Part of a small language model's weights.
Size: 15 layers, 2 heads of 128, vocabulary 512, 12.1M parameters.
Architecture: LayerNorm before each block, learned positions, no biases in attention or MLP, tied embeddings.
MLP neurons of a small language model. Each row is named by its layer, matrix (up: input weights) and neuron, and shows model dimensions 192-255. Each number is 200 + 40 x the weight over its row's rms, rounded and kept within 0 to 999.
Before each neuron's rows, "fires on" lists the tokens most often at its 100 highest values on Wikipedia text that the model never trained on.

fires on: "ar", "er", "of ", ".", "en", "("
L9.up600,190,295,276,273,197,241,329,182,188,174,170,218,72,183,193,262,145,156,201,195,240,252,239,217,214,190,216,153,183,273,226,214,189,264,241,203,176,139,204,197,216,226,189,184,204,164,229,155,202,207,249,234,190,211,190,272,275,217,250,144,199,227,163,122

fires on: "on", "ou", "b", "d", "ot", "t"
L9.up578,194,223,200,202,163,223,182,225,163,182,199,241,190,163,148,140,269,243,188,299,192,133,84,194,191,288,247,237,222,221,191,213,231,250,214,164,173,238,168,195,163,165,254,173,219,168,221,194,144,204,134,230,225,156,222,198,148,212,218,262,187,160,239,270

fires on: "com", "n", "en", "er", "ear", "pl"
L10.up338,220,229,220,263,224,190,283,150,141,169,169,209,168,261,192,229,166,199,236,119,219,194,194,173,156,179,217,166,246,232,180,129,193,172,190,196,161,182,179,227,233,202,181,297,180,266,256,258,225,163,221,266,150,218,165,211,270,244,185,173,177,274,158,179

fires on: "on", "o", "in", "en", "==", "ow"
L6.up736,152,194,265,161,175,149,153,154,197,220,231,232,264,183,98,224,210,203,234,191,166,179,187,159,147,213,216,157,244,192,216,233,226,231,149,216,228,238,222,191,231,237,224,260,175,274,197,126,228,205,145,246,184,219,153,203,157,246,186,147,154,200,182,266

fires on: "w", "h", "th", "St", "ti", "for"
L6.up183,269,239,154,184,217,165,157,231,95,234,193,281,214,171,116,244,112,233,163,188,234,174,169,224,153,198,222,147,237,314,229,233,271,148,220,172,152,155,162,218,212,167,209,173,188,204,194,166,109,166,175,168,222,189,180,177,127,237,239,171,129,107,190,192

fires on: "st", "p", "op"
L11.up416,203,261,205,210,177,237,208,179,178,98,241,138,181,144,216,265,151,160,174,211,185,211,168,188,221,104,193,165,215,216,173,193,179,247,155,178,189,114,158,218,197,201,183,194,190,242,161,136,228,194,220,227,173,193,245,238,252,290,205,200,237,216,253,243

fires on: "en", "p", "c", "g", "cl", "ti"
L9.up387,215,161,210,255,143,185,187,172,134,244,175,166,248,119,221,220,269,125,219,187,239,166,195,239,201,302,180,228,250,188,229,161,128,181,215,181,213,233,277,234,173,157,158,171,274,230,165,156,228,177,188,193,168,266,179,209,174,164,273,181,201,274,236,167

fires on: "R", "C", "P", "W", "E", "A"
L5.up829,225,213,227,199,216,254,265,212,201,253,165,181,238,179,140,170,123,173,217,224,145,252,165,250,177,247,192,278,203,247,154,210,235,175,197,188,220,237,161,145,210,179,200,116,169,163,245,244,92,180,162,187,228,158,140,173,215,200,244,179,203,279,159,170

fires on: "M", "ac", "s ", "ember ", "-", "7"
L11.up224,186,244,219,213,217,241,199,201,197,190,196,283,154,158,158,165,142,155,187,210,249,278,212,137,187,185,193,223,175,221,224,231,265,233,170,176,225,225,158,182,127,223,206,215,230,185,178,235,257,167,207,194,171,84,95,227,269,221,160,255,213,304,190,284

fires on: "um", "li", "!", "ri", "le ", "tion "
L5.up261,280,223,212,224,145,251,299,232,204,130,192,231,147,150,164,203,137,224,161,186,248,111,181,255,165,171,171,114,268,202,181,141,236,200,161,172,191,185,212,111,204,188,255,231,192,194,209,280,161,176,157,219,216,213,226,162,212,287,281,110,200,141,237,190

fires on: "i", "th", "D", "u", "f"
L12.up102,203,168,170,200,198,255,162,154,237,196,256,209,203,194,97,169,191,127,163,240,174,203,202,179,176,201,150,135,243,227,185,232,143,171,174,256,218,162,202,183,211,131,197,280,263,193,243,152,196,183,173,187,217,175,270,213,225,196,189,270,215,192,183,156

fires on: "in", "m", "ar", "v", "t ", "ic"
L7.up496,260,180,234,199,245,151,211,189,220,230,199,178,260,218,218,240,255,202,147,126,183,337,262,162,235,164,224,256,245,220,193,159,131,167,242,123,252,216,237,210,176,182,233,214,248,221,183,162,169,119,255,206,169,199,177,184,193,234,178,243,160,225,191,212

fires on: "4", "5", "9", "5 ", "8"
L2.up380,160,144,187,156,173,224,217,145,224,192,181,169,187,192,181,233,254,238,153,204,197,189,246,216,170,252,249,211,252,193,180,208,272,152,204,196,238,175,226,244,207,210,154,206,181,186,226,132,95,155,126,255,220,169,169,226,150,167,216,84,143,266,194,195

fires on: "t ", "l", "ere ", "as", "p", "v"
L5.up3,194,171,179,224,199,182,290,183,180,244,163,124,181,211,230,225,183,171,129,147,185,218,200,206,180,226,199,217,250,223,154,138,152,147,181,215,246,156,170,174,141,123,238,200,223,150,193,170,176,138,216,241,200,225,198,218,223,247,214,194,193,187,187,237

fires on: "qu", "g", "im", "|---|---", "ur", "ter"
L9.up774,248,246,238,197,179,126,140,254,105,247,120,193,229,149,172,252,240,164,212,245,269,147,150,169,218,128,289,202,226,177,184,131,123,186,195,259,159,166,202,140,137,211,157,202,242,265,124,230,135,228,218,123,157,178,213,234,271,186,188,174,182,186,204,160

fires on: "re", "el", "al", "Al", "l", "ol"
L9.up540,178,329,249,196,78,195,256,202,234,156,182,217,195,213,174,193,172,182,193,232,151,227,159,209,206,132,255,131,221,232,149,224,150,190,157,203,229,140,197,193,135,132,205,257,213,199,196,231,205,162,191,199,144,234,236,279,194,216,265,240,253,197,282,246

fires on: "p", "to ", "sp", "k", "s", "res"
L10.up869,219,208,281,216,198,205,150,188,272,179,262,207,96,262,241,251,214,183,213,154,183,187,212,186,184,157,185,216,217,202,198,283,174,186,199,79,188,162,244,172,189,151,239,193,212,227,210,155,238,219,140,157,232,158,155,205,261,159,239,183,167,236,214,153

fires on: "R", " ", "4", "8", "N", "us"
L2.up130,148,210,215,236,174,239,183,189,213,174,190,147,210,157,169,190,191,341,145,204,199,263,275,209,234,218,238,209,239,170,193,124,238,107,265,188,175,236,235,141,230,224,186,107,167,197,210,183,149,173,140,202,230,194,171,184,209,148,206,198,171,193,276,229

fires on: "R", "p", "tr", "M", "P"
L9.up603,98,214,225,219,269,191,219,171,191,192,241,223,209,257,174,141,197,200,201,213,146,216,174,215,204,175,202,236,206,158,196,262,172,90,213,207,163,217,283,139,235,264,229,212,156,261,178,219,169,197,192,266,203,164,212,200,176,189,192,206,224,204,214,255

fires on: "el", "ed ", "ti", "ated ", "es", "e"
L9.up811,186,166,160,149,154,284,219,172,139,134,183,227,181,184,215,228,174,229,159,223,215,161,176,173,178,236,230,198,309,185,157,158,206,231,213,178,208,205,196,247,270,147,140,227,260,186,247,222,130,185,164,194,175,206,291,234,213,174,281,187,202,171,223,209

fires on: "p", "as", "m", "t", "ic", "is"
L6.up154,140,206,194,154,144,203,135,202,131,131,294,205,298,173,269,239,209,166,196,177,188,162,245,191,233,171,245,210,256,202,143,231,136,302,168,155,225,206,236,225,221,194,182,171,278,258,205,115,236,250,208,157,244,151,342,210,155,182,183,175,182,185,181,188

fires on: "i", "ri", ": ", "re", "o", "ro"
L9.up25,165,223,138,114,122,221,216,170,193,167,148,271,141,156,225,184,80,287,214,150,246,184,178,285,134,212,150,175,233,167,185,189,199,218,184,143,146,139,206,211,154,214,194,199,211,221,215,263,124,107,183,232,321,196,243,256,148,244,231,182,251,186,216,157

fires on: "o", "y", "Y", "i", "ou", "O"
L7.up599,142,217,234,224,197,129,179,196,217,222,173,228,252,194,135,206,162,198,238,198,100,210,130,220,124,205,231,220,254,217,262,179,159,159,197,140,221,235,208,253,238,119,182,164,160,245,199,182,202,197,205,196,278,135,200,206,125,244,183,175,201,218,195,177

fires on: "t", "g", "3 ", "on", "p", "u"
L11.up129,203,188,200,229,206,221,165,228,213,239,200,190,143,174,218,170,261,155,144,138,236,175,179,199,200,182,202,268,154,223,280,202,233,183,182,176,279,134,201,264,232,263,257,218,223,223,201,195,233,171,242,131,199,214,209,198,143,269,135,200,241,224,217,267

fires on: "y", "am", "Y"
L10.up593,153,169,178,186,161,239,182,163,128,218,281,228,207,155,180,191,117,172,167,174,171,281,213,253,128,211,229,225,213,282,208,248,194,134,257,103,245,228,187,211,222,138,194,197,242,223,239,183,198,212,148,208,257,149,186,203,182,176,174,130,234,200,195,156

fires on: "it", "em", "ot", "o", "r", "y"
L9.up878,252,289,204,178,210,259,200,145,204,216,165,256,203,145,178,312,206,208,131,208,229,120,222,281,276,251,210,165,224,170,212,190,214,243,203,215,217,185,216,178,221,193,195,188,178,152,232,293,237,192,265,143,136,165,195,272,223,214,185,171,204,195,234,165

fires on: "th ", "a", "i", "u", "m"
L6.up569,143,172,182,221,237,290,160,185,241,180,219,176,251,162,139,136,168,196,207,200,250,186,171,211,251,222,206,156,211,312,250,170,146,166,163,188,181,223,178,182,163,111,260,257,287,176,212,192,110,144,245,263,199,201,242,162,204,171,188,143,206,233,164,175

fires on: "us", "is", "9", "8", "N", "es"
L2.up272,204,113,229,161,226,213,159,107,186,166,135,191,211,203,146,278,252,286,167,157,186,198,255,241,212,204,264,228,293,187,183,166,193,170,164,228,266,246,256,269,252,194,166,178,180,211,195,157,188,187,148,107,206,130,218,163,209,180,225,135,226,187,279,213

fires on: "h", "Y", "sh", "in", "f"
L12.up474,203,171,245,204,180,292,358,212,151,217,240,280,107,194,143,164,203,199,226,279,235,245,95,175,177,198,280,198,158,174,196,201,187,214,145,213,268,226,178,196,125,193,257,232,158,236,242,171,207,215,128,205,238,123,216,219,173,213,210,181,163,211,165,201

fires on: "e", "o", "i", "the"
L12.up1013,104,188,205,188,165,212,100,187,230,197,164,265,195,196,177,129,201,246,169,197,166,155,192,207,176,220,204,140,186,189,185,231,118,257,109,135,207,155,275,248,213,215,300,145,206,281,198,173,177,151,197,181,303,159,242,198,192,253,192,203,199,212,155,238

fires on: "ti", "u", "ag", "th", "e", "h"
L6.up24,177,225,134,82,215,218,168,213,159,223,202,232,183,177,221,233,109,220,165,177,212,209,160,202,176,243,246,160,277,310,218,170,170,191,197,213,224,224,193,287,221,190,183,180,145,201,180,267,108,181,203,164,157,155,273,184,221,208,245,214,186,210,257,188

fires on: "op", "os", "ap", "ac", "o", "ot"
L10.up8,230,253,215,195,114,159,220,255,164,151,290,137,234,189,205,245,201,183,202,177,146,265,221,194,171,169,209,169,220,243,78,220,220,222,196,187,244,192,175,197,239,180,174,221,210,183,190,202,251,220,233,256,207,223,186,272,181,282,236,175,202,191,216,218

fires on: "e ", "a ", "b", "f", "1", "l"
L9.up715,124,181,214,85,128,158,195,227,190,213,192,211,167,254,192,165,135,244,208,161,140,219,154,143,203,233,158,246,179,212,198,215,175,228,231,249,213,121,249,256,125,207,227,188,188,190,196,165,216,201,161,211,266,166,288,194,138,130,213,166,213,263,205,244

fires on: "p", "pl", "pro", "si", "t", "st"
L5.up668,206,217,256,151,188,146,268,152,210,159,248,243,192,111,181,152,141,176,140,251,146,241,145,246,249,151,229,197,182,168,163,208,227,146,182,173,221,241,266,244,208,137,216,234,183,216,258,228,240,166,125,225,174,180,152,259,239,144,213,195,205,209,139,150

fires on: "in", "s", "ic", "ac", "e "
L7.up292,159,223,272,194,229,239,115,170,147,203,210,231,184,189,164,161,233,190,158,210,136,176,207,267,127,182,258,193,216,141,155,233,193,188,179,227,220,139,187,216,233,173,192,290,238,265,206,157,219,239,185,218,207,139,140,167,229,165,194,211,182,197,175,174

fires on: "st", "s", "s ", "ti", "y", "an"
L7.up487,189,188,185,274,205,227,221,147,196,170,239,200,160,210,243,267,129,173,193,211,176,232,225,182,171,135,200,161,251,214,266,190,192,240,116,203,226,167,286,265,218,232,160,126,253,228,185,199,200,150,155,217,206,159,201,230,230,296,211,161,277,219,158,263

fires on: "l", "p", "f", "h", "k", "el"
L12.up957,160,174,246,219,191,271,275,209,164,170,302,188,165,255,150,185,142,173,227,255,232,186,240,140,174,209,179,195,182,151,179,180,236,273,175,198,204,166,169,269,162,174,170,202,205,244,174,159,221,215,178,207,235,171,201,208,270,189,256,146,176,210,251,235

fires on: "-", "ch ", "3", "o", "7", "ch"
L5.up239,204,216,237,233,172,219,116,163,179,241,252,287,175,133,171,230,236,132,223,171,61,235,237,152,205,194,217,173,246,204,190,254,263,181,180,169,238,174,160,255,158,136,227,255,264,224,249,210,190,188,160,158,134,144,187,239,191,178,166,238,144,293,196,228

fires on: "o", "\n", "i", "8", "u"
L9.up12,242,230,146,175,145,230,280,166,189,174,187,207,217,196,210,227,177,214,215,164,227,123,228,294,155,211,222,217,291,108,208,117,234,158,181,114,248,114,218,161,218,155,233,199,222,274,203,188,155,217,164,188,241,246,238,207,235,222,188,139,201,175,217,189

fires on: "ol", "il", "l", "in", "o", "h"
L6.up999,221,308,231,94,196,264,233,183,179,216,231,242,168,239,141,223,154,183,242,254,180,158,151,218,190,148,247,164,180,131,150,201,217,201,144,189,221,221,147,152,200,82,234,239,134,163,256,201,315,197,202,220,196,208,172,278,202,277,219,238,170,203,211,226

fires on: "m", "i", "t", "u", "um", "ri"
L6.up115,60,165,257,185,177,192,152,166,172,219,147,207,237,191,197,138,140,190,115,201,271,211,190,244,251,259,197,175,269,200,248,139,129,123,125,120,215,207,260,229,167,153,255,137,228,146,210,122,183,131,191,204,182,188,243,181,175,196,267,182,183,211,223,202

fires on: "5", "4", "3", "1", "7", "5 "
L2.up101,231,220,249,225,133,155,239,162,230,123,169,168,234,122,188,194,266,237,171,183,210,162,232,225,214,161,226,193,270,203,143,164,187,228,217,150,205,215,186,153,194,194,234,157,155,242,167,194,201,180,169,160,172,211,178,166,165,232,265,128,131,256,293,246

fires on: "or", "n", "er", "en", "em", "oc"
L12.up350,201,227,201,82,193,223,234,155,128,152,210,232,194,213,140,240,159,162,134,123,189,143,224,238,203,305,190,171,168,248,269,206,197,178,188,176,239,174,169,155,226,206,210,147,240,264,205,163,205,198,226,107,204,157,207,207,256,229,271,232,177,195,269,241

fires on: " ", "Y", "H", "B", "F"
L2.up890,188,196,253,210,197,171,189,154,216,147,218,237,129,198,176,247,215,171,217,191,174,219,227,234,211,152,184,199,203,162,195,149,175,222,196,145,242,264,170,255,235,190,248,207,180,246,185,230,300,218,151,226,220,133,207,241,157,232,184,220,207,182,189,200

fires on: "(", ") ", "- ", "200", ": ", "was "
L2.up928,170,238,153,233,175,200,206,154,219,173,177,169,192,161,185,184,209,217,176,194,225,221,188,128,289,165,261,193,304,211,184,243,237,138,197,190,218,195,266,188,206,179,185,202,256,221,206,176,135,144,190,254,274,174,154,207,183,248,251,173,224,195,185,172

fires on: "ed ", "l", "d", "ag", "ing", "ing "
L7.up966,199,225,202,175,189,259,261,223,137,200,292,276,195,184,184,216,231,177,162,142,187,204,173,164,221,170,254,137,248,192,158,249,238,159,155,190,190,200,214,262,196,230,231,203,175,169,189,181,209,230,175,177,192,214,263,195,224,194,261,150,310,178,171,262

fires on: "d", "t ", "k", "h", "a ", "4"
L6.up233,185,221,203,270,163,250,282,160,170,194,212,258,226,222,184,236,172,96,247,141,187,192,242,132,151,105,197,220,223,226,221,172,182,267,231,159,224,157,162,194,144,211,220,218,248,231,212,148,204,246,159,181,185,127,206,273,176,114,270,160,226,225,233,184

fires on: "l", "h", "ir", "pl", "ter", "w"
L10.up294,254,240,133,187,232,157,183,215,163,193,238,250,216,220,171,208,150,129,175,177,137,224,172,307,207,254,258,193,239,250,219,156,174,181,196,190,153,153,185,172,194,145,254,179,160,233,217,254,220,173,206,158,242,170,222,233,133,222,238,171,222,194,218,226

fires on: "\n", "202", "4", "200", "7"
L2.up33,232,184,215,207,159,152,139,229,184,151,157,124,195,164,195,216,269,215,125,209,256,226,186,252,159,148,270,210,217,204,163,183,229,267,196,222,213,225,160,175,205,213,281,155,199,249,178,178,244,212,235,117,233,190,251,209,150,242,210,177,180,157,293,217

fires on: "l", "h", ". ", "d", ", "
L9.up459,198,217,221,229,175,212,279,161,228,153,203,250,204,182,197,240,220,170,203,159,183,164,196,203,161,167,264,193,240,176,151,252,244,137,203,194,206,135,176,215,181,171,226,231,156,210,194,187,201,178,165,159,175,95,227,187,181,158,203,203,221,181,212,249

fires on: " ", "e ", "ate ", "an ", "A", "F"
L2.up492,168,135,225,200,147,200,225,184,197,192,171,195,182,163,177,201,218,202,207,147,177,205,226,233,258,244,215,239,233,179,234,102,131,157,179,186,205,284,225,259,172,170,252,228,200,279,185,218,271,182,164,155,188,126,204,242,219,226,173,203,199,207,238,203

fires on: "a", "o", "e", "y", "er", "r"
L6.up532,186,179,228,268,145,127,166,229,188,258,147,141,218,213,184,169,179,248,223,187,267,177,241,284,241,219,210,202,220,160,266,179,247,121,186,114,269,170,253,252,206,137,228,173,186,253,204,169,244,227,207,164,244,160,218,206,95,232,202,221,217,186,215,173

fires on: "E", "ar", "P", "o", "y", "M"
L12.up794,231,253,180,175,176,183,203,227,222,181,192,162,159,228,209,223,146,241,219,179,173,147,255,229,198,257,186,220,202,235,251,195,191,165,139,183,227,178,206,229,222,227,159,134,273,244,160,143,190,200,255,147,214,168,180,179,113,209,189,192,240,243,211,178

fires on: "| ", "h", "b", "f", "\n\n"
L9.up999,199,228,217,188,191,138,197,236,193,204,159,204,193,250,156,137,186,200,226,124,197,265,252,196,236,260,188,252,184,230,160,257,192,260,180,206,168,204,212,162,193,192,257,203,247,199,202,180,244,189,131,168,259,185,219,229,70,203,276,132,250,239,201,222

fires on: "k", "d", "p"
L9.up9,189,205,248,207,160,139,198,184,184,158,252,276,166,194,136,219,212,152,168,194,189,181,135,206,172,193,179,183,192,217,208,192,175,144,237,158,166,157,233,228,171,223,267,215,134,233,164,199,172,179,99,109,192,221,192,184,187,130,292,175,163,293,216,195

fires on: "o", "as", "in", "ic"
L7.up991,163,199,245,135,200,174,169,200,183,117,234,170,269,163,178,173,225,177,192,172,170,254,231,135,140,169,240,143,195,192,165,174,193,217,233,175,226,138,213,166,216,180,242,275,191,277,191,127,204,239,234,190,250,178,213,156,144,187,233,244,173,232,148,160

fires on: "a", "o", "ou", "u", "A", "ad"
L10.up14,210,189,201,207,159,181,234,130,207,233,178,193,287,225,123,285,191,231,177,184,197,149,244,209,178,254,232,188,252,195,229,140,160,165,200,184,210,228,217,224,235,185,216,171,134,207,281,177,218,167,217,100,262,176,225,217,217,317,231,210,195,232,128,181

fires on: "ing ", "as ", "ated ", "ed ", ": ", "in "
L7.up712,209,190,204,202,202,216,191,152,145,149,231,138,190,132,204,183,216,224,175,220,256,167,203,256,197,229,243,211,274,198,130,118,144,215,205,266,185,147,232,251,308,179,251,164,219,200,194,194,146,208,106,140,185,143,238,221,238,211,244,146,164,194,180,195

fires on: "n", "ed ", "c", "i", "t", "it"
L5.up867,174,156,176,214,198,169,248,180,154,154,192,153,237,191,201,175,201,187,208,203,214,155,158,166,289,230,205,192,219,235,202,141,159,130,195,226,211,255,162,201,163,207,245,250,255,185,254,265,135,181,210,118,184,133,220,166,167,210,248,184,273,158,121,181

fires on: "u", "o", "ic", "e ", "od", "ic "
L6.up510,226,317,191,224,129,230,252,215,159,174,188,189,193,218,97,234,245,268,224,210,161,139,135,222,277,131,267,126,208,250,215,191,194,190,222,196,171,168,211,156,150,202,231,200,137,232,206,260,179,150,188,222,198,221,249,231,220,272,222,192,173,137,230,210

fires on: "g", "f", "ter", "ther ", "The "
L5.up285,282,162,252,255,154,123,210,241,179,217,187,200,237,229,199,219,175,161,153,178,217,185,136,188,296,149,246,139,222,246,206,165,147,201,215,217,214,200,150,250,206,237,264,137,213,188,176,149,135,204,209,147,181,150,251,261,222,236,204,187,155,206,186,200

fires on: "un", "is", "o", "o ", "es", "a "
L12.up481,158,184,244,221,189,191,162,162,150,134,164,203,213,200,224,329,242,148,197,211,201,157,187,191,145,165,215,210,159,183,179,148,181,149,222,185,169,218,223,213,190,184,189,192,282,157,196,144,200,173,256,220,178,198,205,242,214,101,201,255,224,168,308,155

fires on: "st", "tion", "k", "and", "el", "0 "
L11.up1012,201,197,225,187,199,307,194,196,158,35,232,181,220,209,243,282,261,195,190,242,213,194,133,151,195,167,167,120,217,171,184,215,112,209,222,200,224,189,189,177,245,208,188,192,218,208,172,154,265,144,184,175,192,165,189,264,155,265,133,217,284,207,219,222

fires on: "di", "C", "er", "b", "R", "li"
L12.up248,207,215,170,151,212,271,276,236,210,168,146,231,249,175,177,169,189,172,192,261,213,170,140,245,170,259,222,225,191,212,176,174,213,262,145,202,243,160,166,180,200,140,254,207,193,129,159,267,101,161,176,191,206,209,173,271,166,203,158,256,172,201,174,205

fires on: "op", "m", "ol", "l", "g", "in"
L12.up321,222,258,256,130,188,221,148,167,204,139,217,192,165,138,200,206,229,113,211,160,204,211,222,214,234,177,225,221,248,237,142,203,166,177,188,222,216,68,169,286,198,176,194,209,251,280,185,163,187,155,257,172,171,180,189,240,227,210,232,203,195,255,213,249

fires on: "ear", "st", "th", "l", "el", "ed "
L7.up953,194,207,226,164,197,225,221,242,181,163,151,239,135,194,106,205,185,203,183,278,210,117,140,217,209,212,184,184,303,174,167,138,194,199,193,221,278,251,201,176,296,193,129,223,210,245,188,150,205,172,202,174,177,234,279,276,201,274,250,188,221,181,218,250

fires on: "t", "m", "ro", "at", "pro", "l"
L9.up618,215,234,239,190,253,202,204,215,138,206,155,333,245,127,183,221,81,122,248,201,251,166,152,229,145,242,264,207,256,195,181,184,235,193,165,203,180,163,155,172,136,161,221,251,169,176,165,203,201,151,196,274,231,200,236,253,188,180,296,209,200,247,172,194

fires on: "cl", "gr", "\n", "s", "c", "C"
L11.up76,159,181,161,250,237,196,232,224,136,177,215,183,192,193,208,227,231,170,219,253,252,212,140,254,228,221,219,200,231,226,207,195,115,290,172,186,187,276,224,215,145,216,134,143,241,177,183,142,226,181,187,260,230,212,250,227,171,155,272,245,248,172,187,194

fires on: "o", "y", "ot", "ev", "als"
L5.up467,303,260,174,181,187,245,288,176,232,227,215,218,235,153,237,243,207,202,173,210,181,131,243,220,175,220,170,171,234,156,180,182,204,228,168,204,220,239,193,253,222,192,191,186,154,258,233,218,167,245,219,114,173,142,213,175,172,272,258,141,173,284,226,195

fires on: ": ", "n ", "ed ", "19", "("
L7.up679,200,209,239,201,122,188,164,154,204,145,172,147,243,162,218,178,176,200,146,158,197,150,177,159,270,206,309,117,240,192,203,280,240,230,202,201,175,224,179,161,152,187,189,129,164,163,182,166,229,118,161,240,295,180,215,221,201,202,236,194,214,191,184,209

fires on: "y", "ch", "p", "i", "u"
L6.up199,244,223,215,204,194,204,197,169,196,212,217,162,174,178,203,197,221,231,98,195,142,127,194,217,175,155,247,238,206,215,212,224,161,152,258,188,287,152,120,235,214,219,215,196,224,222,202,185,169,217,268,155,167,193,193,173,167,209,224,204,225,175,272,151

fires on: "on", "ou", "ran", "i", "ab", "o"
L7.up515,212,228,208,204,158,310,173,159,203,220,119,238,173,236,209,140,225,254,205,196,230,132,203,287,234,228,216,117,209,178,205,180,174,219,121,121,231,103,251,146,225,176,158,175,219,219,188,187,140,211,218,228,301,199,212,190,183,221,270,168,257,152,170,242

fires on: "i", "uc", "is", "it"
L6.up926,176,198,214,209,205,231,120,200,193,180,167,190,245,180,148,137,239,196,231,178,158,188,196,180,216,238,184,224,220,198,251,186,205,150,248,176,210,181,167,185,249,182,230,264,241,160,236,204,138,229,263,115,220,188,154,130,219,274,211,226,220,205,136,122

fires on: "d", "o", "u", "on", "an"
L6.up48,203,241,191,230,124,246,237,203,155,206,146,265,147,130,167,205,273,259,117,275,217,123,116,188,194,187,255,144,245,190,124,181,186,260,209,169,199,209,189,236,166,171,278,179,102,270,174,215,138,162,159,201,222,209,272,191,209,268,275,177,193,172,194,225

fires on: "o", "si", "C", "1", "y", "g"
L12.up1019,132,253,262,169,214,209,154,243,243,175,150,268,205,151,211,240,181,193,206,264,175,207,109,191,140,215,228,166,228,171,193,191,231,187,190,163,196,195,166,228,222,135,209,229,251,295,203,242,164,197,218,167,225,200,150,242,144,239,230,157,227,216,199,162

fires on: "ow", "o", "u", "aw", "on", "ov"
L6.up848,297,267,145,214,158,227,217,142,220,217,189,171,176,170,218,196,298,205,186,225,233,208,191,137,186,181,225,171,192,256,238,162,250,184,252,188,221,119,225,198,153,163,288,202,183,147,210,225,259,175,106,29,218,148,266,233,150,295,213,221,198,228,202,235

fires on: "n", "or", "ag", "up", "or ", "d"
L5.up268,238,248,284,138,171,221,192,138,189,183,221,210,154,188,136,281,220,185,200,178,265,159,221,245,254,234,236,205,166,199,205,135,217,198,193,201,200,252,216,173,192,213,208,190,289,207,226,220,250,186,175,100,199,160,211,236,268,217,261,150,185,231,219,174

fires on: " ", "e ", "n ", "u", "an ", "ul"
L5.up662,173,145,159,238,168,182,241,204,211,251,204,234,302,182,255,132,181,175,238,167,211,168,187,196,212,236,298,181,242,206,200,128,170,177,128,222,176,201,183,241,201,191,188,209,144,238,210,231,135,182,224,258,268,136,242,230,155,146,264,259,150,189,203,224

fires on: "a", "ol", "u", "o", "c", "re"
L10.up630,155,272,198,127,203,240,236,192,157,197,160,221,179,145,201,227,151,183,182,215,224,151,190,241,202,176,150,114,206,251,146,264,204,175,197,173,228,157,246,141,159,128,238,242,236,138,224,266,257,208,195,177,224,193,169,276,150,206,219,172,187,199,236,206

fires on: "ro", "that ", "pro", "h", "re", "m"
L6.up59,245,243,235,217,228,241,201,251,167,199,150,234,195,125,182,201,104,170,133,199,184,266,222,164,159,223,255,198,144,203,145,175,205,156,186,139,215,143,184,233,188,186,265,272,236,206,227,172,180,164,186,265,303,224,169,290,232,210,276,185,151,205,252,190